From a checkpoint of a small transformer trained on Wikipedia.
Architecture: LayerNorm before each block, learned positions, tied embeddings.
Training: a variant of Muon for these matrices, 569M tokens.
MLP neurons of a small language model. Each row is named by its layer, matrix (up: input weights) and neuron, and shows model dimensions 0-127. Each number is 50 + 15 x the weight over its row's rms, rounded and kept within 0 to 99.
A block is one neuron, or neurons of one layer that tend to fire together. Before each block is what it responds to, as a language model described it from the Wikipedia text at the highest values.

Description: Month names in dates (on 30 August, in May 1998), and final pieces completing split words like Massachuset-ts, Satur-day, approx-imately, h-our.
L5.up386:56 45 29 75 39 40 58 49 49 25 50 38 71 52 80 25 58 40 49 32 50 60 82 40 53 44 32 02 77 58 47 64 33 58 29 56 75 57 33 57 39 62 43 30 43 55 52 81 75 58 49 58 55 31 54 62 71 48 53 17 42 43 54 37 44 23 49 25 60 55 41 56 81 45 39 42 53 63 74 40 46 31 71 50 34 48 70 73 61 51 35 47 45 49 38 50 56 58 56 36 50 32 87 43 53 48 62 63 56 69 60 52 71 43 58 41 63 46 57 51 73 67 45 22 68 45 63 71
L5.up508:39 59 42 34 50 61 78 24 44 50 20 36 75 60 43 60 58 48 66 27 54 81 79 51 71 35 45 44 51 66 43 57 35 82 63 33 85 75 23 47 32 53 45 35 63 52 54 66 53 43 47 64 42 74 40 41 85 48 73 52 60 51 80 41 35 74 28 48 54 58 38 38 53 28 26 77 51 73 37 36 24 66 48 44 34 73 49 71 65 47 12 58 64 45 53 55 62 42 43 43 24 61 51 49 51 73 66 51 36 59 17 38 41 72 51 51 47 50 63 52 40 61 43 62 58 29 42 65
L5.up762:28 49 66 58 93 57 33 62 28 33 38 46 51 47 43 39 34 62 59 55 56 50 59 40 56 37 42 50 56 46 58 54 58 54 51 59 60 35 56 55 37 42 15 70 51 52 59 60 53 42 33 55 62 49 75 79 52 43 52 41 32 47 74 62 56 74 42 51 65 31 20 67 61 09 73 56 56 21 33 54 39 62 52 57 57 33 78 44 35 18 42 35 48 71 58 58 20 49 90 51 30 31 59 56 32 51 47 51 34 53 43 23 62 65 58 53 33 04 33 92 44 70 42 35 60 49 57 44
L5.up896:67 57 52 40 59 46 88 44 26 18 61 62 56 35 58 45 49 88 68 50 64 50 64 48 53 42 50 38 47 72 69 45 46 76 73 36 34 43 39 47 35 54 38 34 33 33 43 33 49 39 27 49 42 45 38 48 35 54 41 51 01 42 60 60 50 60 27 46 46 65 37 40 72 38 84 71 36 24 52 56 51 67 59 59 46 45 59 38 63 37 62 52 29 25 62 61 51 50 25 58 40 48 44 41 45 63 42 48 58 52 70 54 55 49 44 21 55 66 29 92 47 38 50 74 54 44 39 32

Description: First word or word piece of a new sentence or section heading, mostly introductory prepositions such as In, After, With, and pieces like In|ternational or Enter|ing.
L10.up764:45 58 40 24 52 65 71 50 50 58 51 38 32 53 53 63 30 30 57 39 39 69 31 36 45 66 44 41 52 50 30 64 32 44 70 72 50 39 78 63 58 54 61 60 67 17 69 56 39 24 57 70 46 49 38 28 75 53 61 55 71 32 45 38 73 50 55 56 40 63 55 53 49 54 30 31 38 55 33 19 49 42 55 63 65 31 57 70 57 63 55 27 36 44 73 58 32 42 50 38 51 64 46 26 43 35 32 52 53 40 49 47 59 47 49 59 57 65 65 80 32 29 29 79 47 68 44 68

Description: Ends of words in Wikipedia section headings and infobox field labels, e.g. "Early life", "Youth career", "Discography", "Release dates".
L6.up21:54 52 22 49 51 78 55 50 36 57 76 24 54 65 29 61 72 42 66 59 91 61 42 53 65 58 31 81 41 62 23 52 30 33 59 61 26 50 57 35 21 52 57 41 28 48 70 33 67 39 37 46 41 49 47 57 74 39 45 64 71 34 62 63 46 57 70 49 56 65 34 31 43 52 50 44 33 76 55 03 35 65 59 42 36 49 58 32 49 34 33 69 71 28 75 67 70 60 55 37 63 70 51 53 46 27 28 59 38 30 67 53 38 29 47 41 53 35 70 47 11 55 32 67 61 48 47 54
L6.up163:68 55 23 72 68 54 48 23 55 31 54 47 51 75 58 50 71 65 48 62 59 39 67 67 65 88 45 57 04 47 63 36 56 27 58 52 50 51 36 31 36 81 60 32 33 49 27 48 46 40 57 47 39 48 82 57 61 52 25 78 46 42 33 85 56 56 51 65 51 35 84 52 45 64 34 59 50 42 56 10 40 40 68 41 46 45 56 47 25 54 28 59 60 63 59 58 32 55 50 45 40 27 38 41 52 52 65 58 56 37 49 56 22 20 57 78 61 33 49 29 45 35 55 50 45 32 33 55
L6.up183:55 61 54 47 46 64 59 46 52 61 25 33 26 64 53 45 44 51 42 76 26 52 40 38 49 62 47 32 47 38 28 69 34 58 76 48 55 77 61 38 48 33 40 50 35 60 53 73 36 47 49 41 28 31 30 61 06 75 40 42 44 35 38 69 74 76 71 64 46 52 30 64 45 69 60 65 74 38 61 14 59 63 63 41 66 86 63 49 44 75 55 46 42 60 83 15 69 39 39 17 40 64 65 58 71 67 32 50 24 09 43 40 40 33 37 52 44 77 39 73 28 44 80 44 56 72 51 20
L6.up188:29 34 51 21 67 67 50 47 76 55 21 29 78 55 49 67 87 62 60 64 49 48 52 58 60 75 53 67 38 20 40 61 42 28 71 55 42 51 29 44 58 51 57 44 39 52 46 63 53 57 44 37 32 40 23 47 39 77 31 69 65 37 28 59 50 38 46 53 57 45 33 47 56 48 35 30 31 48 44 54 39 46 43 63 56 20 70 61 42 70 52 40 46 64 81 48 43 47 59 57 29 50 56 20 06 43 47 51 51 37 50 46 42 81 47 40 67 60 74 83 36 42 82 32 66 46 87 70
L6.up244:30 35 28 48 38 58 32 74 48 39 54 54 37 33 40 62 66 38 57 68 42 40 54 60 62 52 62 50 37 53 19 40 23 20 44 66 45 74 60 68 34 60 52 53 34 52 47 52 48 46 42 62 51 59 49 73 31 59 37 61 68 50 67 43 57 27 59 27 31 88 44 24 55 67 42 42 53 55 71 37 47 50 50 67 43 56 45 32 56 80 33 56 62 32 61 43 68 81 80 49 58 55 48 32 31 39 20 56 45 42 42 74 55 33 68 96 32 41 61 63 53 62 45 33 53 43 39 42
L6.up257:57 19 52 46 57 69 71 42 59 71 47 42 30 82 38 61 38 29 48 27 47 74 41 63 45 61 64 68 36 78 57 53 59 88 40 25 31 20 32 56 39 52 43 28 27 39 52 51 54 55 66 40 37 78 41 48 38 42 37 60 37 54 41 51 51 62 43 58 52 46 36 56 51 63 35 55 42 41 60 32 50 47 53 30 53 49 26 67 64 41 58 76 70 18 93 32 48 53 36 51 49 85 42 84 32 41 63 42 54 54 63 45 30 64 50 60 47 37 55 48 37 59 58 52 44 22 60 39
L6.up259:35 44 78 41 25 73 51 61 64 47 41 59 69 46 35 54 64 72 68 55 58 55 52 43 56 64 30 53 75 30 39 69 72 35 42 35 35 38 19 46 46 35 34 35 41 34 52 51 70 52 87 65 48 70 83 63 58 55 32 57 21 49 73 40 32 57 51 54 44 61 44 25 31 78 39 16 19 54 52 73 42 55 48 60 74 55 34 61 67 63 28 35 36 54 59 62 54 54 26 68 58 44 59 35 43 52 52 09 46 61 46 66 49 48 64 65 55 73 39 70 55 28 52 51 24 49 81 66
L6.up296:56 47 53 57 69 37 53 70 65 68 35 71 53 42 78 57 46 36 49 51 22 29 38 46 42 71 68 43 50 52 58 51 28 36 29 56 57 57 61 61 66 44 57 49 48 26 45 65 54 18 77 33 47 59 57 48 45 55 40 54 46 34 59 86 71 51 44 64 59 50 57 42 73 41 44 39 52 73 54 35 70 50 61 37 52 47 54 64 39 45 61 84 35 49 24 66 39 70 62 43 51 28 65 11 69 24 53 34 55 65 43 56 44 16 49 51 31 40 58 67 51 38 71 30 59 07 44 46
L6.up524:61 77 67 41 43 52 48 76 42 22 41 51 66 64 52 49 61 25 71 32 33 46 48 47 37 56 49 54 57 48 50 46 43 49 54 33 64 18 54 62 41 58 35 64 71 25 28 58 31 56 55 53 53 62 54 50 69 61 36 59 46 41 44 45 51 37 39 45 47 57 78 45 36 87 40 65 18 44 57 31 53 60 52 56 60 32 45 28 43 25 65 46 48 39 59 43 33 32 47 24 38 53 32 35 50 30 72 36 55 75 64 62 34 37 49 62 57 83 73 46 53 52 42 72 62 84 47 46
L6.up703:54 42 69 70 54 26 49 48 59 55 51 36 54 73 46 52 70 41 28 51 55 78 30 50 50 86 70 37 49 38 38 39 59 31 43 49 29 69 67 75 76 63 48 42 41 38 45 44 56 57 20 41 56 28 61 84 72 37 36 68 47 35 63 57 19 40 60 49 25 55 45 39 66 31 30 31 20 54 42 68 63 62 82 53 51 67 49 35 74 43 35 58 28 45 65 57 55 39 42 37 93 64 48 36 47 57 41 33 42 67 61 55 67 81 81 35 72 31 59 64 49 49 48 36 10 79 63 56
L6.up795:53 63 62 38 23 59 72 78 49 17 51 52 50 52 30 43 71 17 54 73 38 35 45 55 45 74 51 70 50 42 42 11 53 71 81 69 39 19 61 63 53 23 49 56 62 45 45 46 28 33 45 56 41 62 29 53 74 27 35 37 63 34 47 48 76 32 64 39 24 46 47 54 51 49 44 65 66 84 47 56 49 70 52 66 32 62 59 63 62 58 38 46 89 31 46 66 54 60 33 30 60 75 47 48 48 50 46 24 06 41 59 50 34 46 57 48 54 36 76 56 60 51 39 34 62 11 53 43
L6.up857:48 58 63 47 43 58 54 37 76 38 79 51 59 38 28 49 37 42 64 38 57 52 50 58 62 36 41 64 47 64 63 56 44 69 45 37 59 36 65 67 22 36 69 50 48 53 27 62 41 33 67 68 28 58 58 37 61 60 49 61 45 51 74 56 68 36 32 38 37 59 57 54 50 51 35 68 42 49 18 29 44 44 31 61 34 33 61 54 44 80 34 66 57 55 66 51 36 53 46 43 33 50 64 30 57 49 48 40 50 63 51 32 40 59 34 55 53 39 41 40 29 23 31 42 63 51 40 45
L6.up873:58 45 12 61 85 61 19 66 52 62 59 44 44 54 43 44 64 72 30 70 65 67 40 54 37 48 71 61 49 56 51 63 30 66 66 88 64 51 56 30 49 38 60 28 38 40 37 63 68 08 38 47 49 34 61 54 63 49 43 43 63 39 48 34 62 75 53 47 88 32 50 58 29 80 62 36 12 65 53 43 50 59 51 19 27 60 32 44 32 65 79 47 83 43 43 42 32 60 58 42 73 53 54 66 47 54 36 44 57 55 48 72 46 36 48 93 49 36 22 29 35 50 52 50 49 62 63 40
L6.up876:44 48 62 67 53 74 34 53 45 58 38 50 70 40 31 58 45 63 19 70 73 54 47 52 46 62 67 51 61 45 33 22 05 59 75 49 59 29 52 49 60 47 44 56 42 58 14 83 45 40 60 53 65 66 62 69 35 26 55 44 59 57 81 45 32 46 55 41 36 55 40 71 43 45 30 66 60 76 45 49 38 77 47 24 29 46 23 66 33 43 42 52 60 43 75 54 49 50 55 39 54 77 66 49 24 57 49 47 41 66 54 66 69 62 27 50 46 22 43 38 31 43 49 28 29 67 41 38
L6.up880:47 52 36 51 31 37 37 63 62 57 56 66 48 34 29 49 39 61 68 47 63 65 70 45 72 58 34 55 60 55 47 70 51 62 43 35 45 57 61 24 36 52 90 57 42 62 23 68 74 60 55 60 51 50 54 38 67 40 39 70 64 24 51 51 70 52 36 63 20 52 60 47 26 53 45 52 39 48 62 53 35 18 62 60 82 45 54 57 36 32 38 84 38 41 70 65 73 54 35 51 61 50 32 47 58 58 39 34 69 42 49 70 35 45 56 40 16 51 86 96 50 36 61 49 67 44 38 40
L6.up933:72 50 59 30 58 54 59 55 47 44 42 47 35 26 23 49 65 59 58 41 38 37 48 57 45 72 72 76 58 47 49 69 45 39 48 50 51 10 56 37 43 47 49 56 40 45 11 40 71 20 49 48 66 42 49 22 72 50 54 59 63 61 59 76 54 25 56 60 48 70 52 64 52 85 52 27 31 51 52 52 61 58 68 52 34 45 33 57 54 44 47 50 31 35 58 53 32 49 84 56 81 73 36 46 63 49 38 42 52 58 42 76 39 20 23 67 23 52 53 41 33 35 48 43 13 32 62 33

Description: Words or pieces that open a new clause, mostly before a subject like he, she or the: where, that, because, when, if, unless, Shortly, One day.
L10.up791:31 22 48 59 74 49 50 56 52 49 42 59 39 33 40 56 34 44 38 48 61 81 32 58 74 58 40 55 35 70 53 34 46 59 46 22 55 43 82 38 35 46 54 59 27 57 66 27 66 52 35 29 61 72 48 33 56 42 50 41 38 66 42 68 58 67 44 57 46 56 19 30 42 36 16 68 36 59 41 45 49 43 39 55 60 83 16 77 51 37 46 39 29 46 58 64 42 59 32 44 32 40 64 64 52 59 41 68 26 61 35 60 59 67 44 71 43 62 81 38 38 64 50 69 74 71 47 56

Description: Final token of a sentence-initial adverbial phrase just before the main clause, e.g. the comma in In 1874, or time in At that time.
L6.up93:67 61 57 40 83 39 21 59 59 72 51 02 52 65 63 52 68 48 68 38 41 45 30 54 49 42 59 67 32 60 35 22 67 68 40 59 50 35 59 40 30 71 38 56 40 42 85 32 54 38 48 49 24 52 59 59 37 60 58 82 56 64 64 35 47 75 40 16 70 64 43 53 59 63 42 29 59 35 47 38 42 58 28 37 48 57 39 54 47 81 57 47 49 34 49 54 56 50 35 64 45 42 22 47 65 51 61 49 44 47 66 56 54 44 57 65 29 48 30 53 60 70 55 60 36 45 55 69
L6.up94:72 33 81 29 78 46 29 44 55 44 51 53 66 48 45 63 40 39 32 44 48 45 50 58 54 56 65 48 38 21 50 13 51 35 38 58 64 59 70 63 55 58 38 77 50 57 40 52 80 46 60 62 43 54 40 22 55 59 45 10 43 24 35 70 19 44 56 52 43 58 57 35 57 47 48 49 47 49 72 32 45 80 35 58 65 24 63 56 30 39 62 49 30 47 64 35 76 35 52 09 54 61 70 54 45 54 29 53 30 52 12 46 60 54 49 71 37 52 78 44 46 59 39 44 42 68 58 27
L6.up129:53 67 52 61 38 53 45 51 42 41 68 57 55 57 40 52 45 48 59 34 54 41 60 46 46 56 50 43 55 42 51 63 52 74 58 39 62 40 68 42 33 59 18 67 51 42 53 67 64 27 34 60 48 50 67 67 54 23 99 22 21 62 80 47 37 73 62 27 51 51 30 55 42 62 44 71 67 62 38 51 49 42 63 45 40 63 49 55 11 73 55 37 55 43 72 46 50 52 56 29 32 29 39 64 58 41 72 38 53 49 31 27 36 41 65 65 68 61 72 72 09 66 52 73 36 61 79 51
L6.up148:36 26 42 52 64 62 44 64 57 41 74 34 60 54 46 37 56 53 48 50 39 67 69 58 35 76 50 40 46 52 85 43 46 76 66 25 34 33 56 33 48 54 44 52 61 41 84 62 65 63 36 49 66 52 56 40 86 57 64 55 43 54 69 53 30 67 59 08 59 32 64 74 43 39 71 54 49 47 35 50 49 22 59 33 41 31 61 56 39 49 49 34 69 29 62 43 38 44 55 22 32 43 33 52 48 47 50 55 64 03 52 44 48 58 45 41 61 47 76 66 68 73 77 60 48 62 36 38
L6.up366:39 66 56 84 54 22 81 51 69 70 40 40 60 48 40 41 59 73 34 32 67 63 64 63 32 52 51 53 57 38 47 69 82 52 61 33 39 51 72 25 26 58 44 56 72 59 45 44 43 48 51 49 50 53 41 39 58 33 55 91 53 54 69 43 31 39 46 50 51 37 60 42 35 46 44 48 44 77 57 34 36 24 51 40 07 62 27 52 40 78 55 53 64 29 36 47 26 38 44 60 35 29 50 64 32 76 39 62 47 58 18 23 46 58 75 45 65 50 57 62 25 56 28 56 35 63 20 67
L6.up370:14 34 76 45 48 53 64 61 31 39 42 60 83 44 37 38 71 38 50 54 44 44 52 60 65 56 10 22 37 50 50 60 54 64 66 51 83 38 44 58 49 61 43 52 64 68 43 52 67 40 37 70 59 60 53 20 50 56 50 49 57 55 76 44 48 61 46 40 26 50 54 52 40 36 50 77 54 59 45 32 52 35 55 29 43 41 38 43 34 56 67 50 45 49 54 28 57 23 80 20 32 54 55 31 32 44 61 45 62 50 15 41 68 77 47 53 54 48 29 66 36 63 51 44 69 80 37 49
L6.up383:72 48 58 60 60 58 52 39 52 75 85 51 32 30 43 62 73 60 60 49 42 43 67 18 60 58 46 66 29 41 63 36 54 43 54 67 58 31 37 30 22 36 47 81 18 64 38 26 43 72 55 28 61 24 78 52 37 82 50 56 31 31 52 37 57 44 56 29 44 73 38 54 61 26 47 37 43 11 40 15 65 24 66 66 48 83 64 45 43 50 43 55 50 41 47 28 24 44 35 76 46 31 70 51 42 24 72 44 77 61 61 49 47 36 46 53 33 38 42 56 51 56 91 60 47 61 73 48
L6.up480:54 62 62 63 35 67 33 52 61 56 44 71 31 44 39 82 63 34 38 37 53 53 60 79 47 55 36 50 28 36 55 67 68 31 47 46 49 43 39 64 52 61 28 39 60 55 36 55 59 74 48 40 54 53 48 40 38 41 71 42 73 40 26 24 59 40 21 46 61 78 41 31 27 52 33 47 46 59 77 42 48 47 66 29 47 54 49 71 64 95 49 38 40 38 75 41 36 35 45 58 53 41 58 47 38 60 78 32 39 63 37 34 48 75 48 58 24 52 39 39 43 43 37 24 62 63 44 41
L6.up589:60 56 62 43 75 30 42 42 30 53 58 33 58 62 44 63 47 43 38 37 70 39 55 52 49 81 54 40 62 51 35 33 41 52 53 63 63 42 67 48 25 55 52 47 59 87 52 36 28 40 48 67 42 71 57 53 39 52 51 39 52 56 49 54 25 27 41 36 47 60 48 52 10 33 47 47 26 29 61 26 21 23 66 11 45 47 30 57 58 50 50 64 62 32 34 66 52 63 72 53 63 72 51 41 59 39 22 68 74 49 35 52 50 45 43 43 62 50 57 71 58 80 52 50 18 62 47 71
L6.up592:78 36 37 67 54 61 51 56 44 71 47 38 60 49 47 54 50 28 41 56 66 16 48 46 69 62 55 38 50 47 32 33 55 70 64 49 47 12 63 64 43 59 50 53 68 76 67 99 49 67 38 58 55 61 42 18 62 28 50 27 44 41 83 47 49 34 58 54 42 50 63 41 61 65 44 21 55 61 54 19 46 29 20 63 56 54 26 53 46 58 64 33 50 57 65 21 32 65 35 46 62 49 39 45 73 46 35 62 19 49 41 42 46 42 34 53 48 55 62 71 59 43 37 42 33 34 25 32
L6.up611:29 33 36 52 75 69 58 34 44 78 39 24 41 45 44 48 60 43 46 42 33 51 54 59 49 34 56 46 30 25 44 55 50 62 79 49 39 33 51 37 40 72 69 57 79 57 55 67 59 49 57 53 37 58 31 36 53 61 56 42 54 61 57 70 75 58 36 30 82 71 47 57 34 69 56 59 62 46 60 26 39 35 49 39 69 46 57 54 34 67 50 01 52 41 38 54 52 39 51 34 65 64 47 48 42 33 43 48 53 40 22 23 57 74 47 58 70 43 62 69 33 58 61 64 39 38 21 48
L6.up752:84 40 44 50 74 60 42 65 53 33 46 56 39 45 26 77 74 99 55 17 42 42 42 48 50 26 36 53 56 31 55 28 58 84 41 49 47 32 35 39 31 60 28 60 60 59 79 45 54 16 46 47 61 47 42 38 39 47 50 64 44 68 24 71 28 49 48 43 55 75 30 65 58 47 21 22 44 52 61 35 36 57 51 44 51 49 32 61 37 71 65 53 39 44 38 13 44 55 44 69 66 26 66 09 82 43 36 59 61 58 48 35 58 40 37 62 55 60 58 33 47 64 37 49 60 60 71 25
L6.up773:44 78 59 47 66 48 56 64 29 48 70 41 53 49 52 38 56 45 38 47 55 58 56 49 53 43 69 34 58 50 36 25 52 61 57 45 33 27 38 48 32 90 33 37 56 77 63 39 67 44 37 54 52 46 69 71 26 32 18 60 87 46 40 59 58 60 88 45 78 62 56 58 50 30 29 60 57 63 71 53 48 52 54 49 74 36 44 81 50 50 49 52 54 31 42 68 28 77 39 31 38 35 61 81 41 45 29 43 23 44 27 28 46 38 49 54 60 35 36 60 51 50 60 30 63 41 44 72
L6.up904:67 42 32 67 48 50 51 58 51 90 37 50 56 42 53 31 62 47 32 60 70 65 54 65 45 43 77 22 65 56 61 56 35 35 79 51 44 45 47 13 52 46 48 57 58 46 87 57 61 42 38 52 90 42 67 50 37 45 60 59 44 42 65 57 60 53 30 56 73 64 41 27 46 84 31 51 60 12 29 52 41 22 33 52 43 38 56 67 84 32 45 40 69 40 35 64 66 41 47 31 58 62 57 66 51 29 45 60 47 53 28 51 43 44 49 59 59 26 32 41 55 42 46 77 40 61 48 77
L6.up955:27 41 76 52 45 40 55 53 48 91 61 62 44 51 33 41 42 39 61 42 48 78 37 29 35 53 47 35 33 44 47 52 54 45 89 61 56 60 48 59 51 62 48 55 51 50 43 51 26 45 53 53 46 33 25 35 38 17 34 49 67 37 54 29 55 00 53 34 50 49 64 61 54 17 55 37 51 44 41 93 49 30 61 53 42 45 43 60 75 40 58 28 42 81 40 50 30 36 57 50 45 27 38 51 55 53 33 41 53 32 40 57 70 51 68 29 51 49 43 50 55 80 43 44 57 71 57 07
L6.up958:51 51 32 44 55 64 57 30 45 64 32 56 79 49 41 63 30 48 31 73 21 52 50 37 70 69 27 39 56 52 31 45 60 54 73 54 42 38 55 26 38 71 59 38 77 72 43 74 63 47 35 64 51 37 47 55 37 46 51 72 45 32 55 73 55 35 37 31 38 56 51 60 47 54 43 58 78 30 32 53 69 52 67 19 28 68 36 62 46 58 57 40 36 49 16 49 31 48 43 54 18 55 51 47 61 55 32 46 47 68 28 42 57 66 49 51 12 39 48 59 71 32 65 39 22 40 60 62

Description: Final word piece of field labels and section headings in Wikipedia infoboxes, tables and == headings ==, before a colon or line end, e.g. Rank-ings, Postc-ode, Personal life.
L5.up40:54 50 66 42 35 66 41 32 43 45 73 41 40 54 70 50 49 36 49 45 50 33 34 65 36 73 52 94 66 64 48 26 46 33 30 71 54 20 61 26 32 55 49 81 55 45 39 67 71 57 62 52 50 69 47 52 61 42 63 69 67 56 61 48 52 55 28 62 43 51 50 46 61 59 40 37 52 66 40 44 35 59 62 42 44 33 37 41 45 52 46 65 33 39 87 32 59 78 50 49 77 92 42 59 48 47 45 47 57 38 58 61 41 63 33 54 49 26 58 41 26 38 42 48 34 52 36 62
L5.up276:56 61 61 46 53 71 63 43 70 84 48 41 48 57 19 49 46 40 43 32 63 60 30 36 49 70 61 69 73 32 48 45 34 66 42 67 66 81 48 50 27 37 46 31 59 44 63 61 63 54 44 50 36 51 67 66 50 51 36 45 57 52 75 44 50 70 30 42 39 67 50 44 46 62 83 17 28 61 57 44 56 64 64 54 45 27 62 51 56 84 36 69 47 44 39 69 73 54 57 62 75 23 55 42 73 62 61 84 57 66 61 64 67 41 52 49 44 64 61 82 51 23 45 54 40 29 65 71
L5.up324:37 31 40 62 27 49 34 52 37 14 85 19 29 27 28 24 32 31 19 50 65 35 59 78 50 85 52 61 67 54 59 50 49 80 32 70 36 30 52 30 31 57 58 44 78 51 58 35 46 46 17 57 55 62 75 56 72 25 48 44 62 59 58 51 47 60 59 76 44 38 29 53 50 62 68 56 33 45 57 41 38 39 38 61 25 62 45 52 73 36 40 69 53 44 71 46 59 46 36 58 46 61 51 38 55 33 36 39 52 33 65 26 54 53 51 69 33 54 43 56 62 57 40 49 42 74 35 49
L5.up472:36 28 41 05 30 62 58 43 40 53 78 56 60 44 33 49 48 25 34 64 27 41 79 40 60 52 30 36 62 47 29 34 36 49 62 74 45 44 54 32 40 65 58 38 61 37 55 91 52 27 79 50 60 66 81 58 42 37 46 64 72 73 62 54 64 44 77 33 37 69 52 38 44 44 21 63 62 61 60 50 30 62 37 49 62 63 61 79 57 59 64 74 61 39 67 56 39 57 55 71 66 36 40 45 41 53 21 29 57 47 48 55 45 34 27 61 34 59 44 54 44 45 36 36 32 49 61 62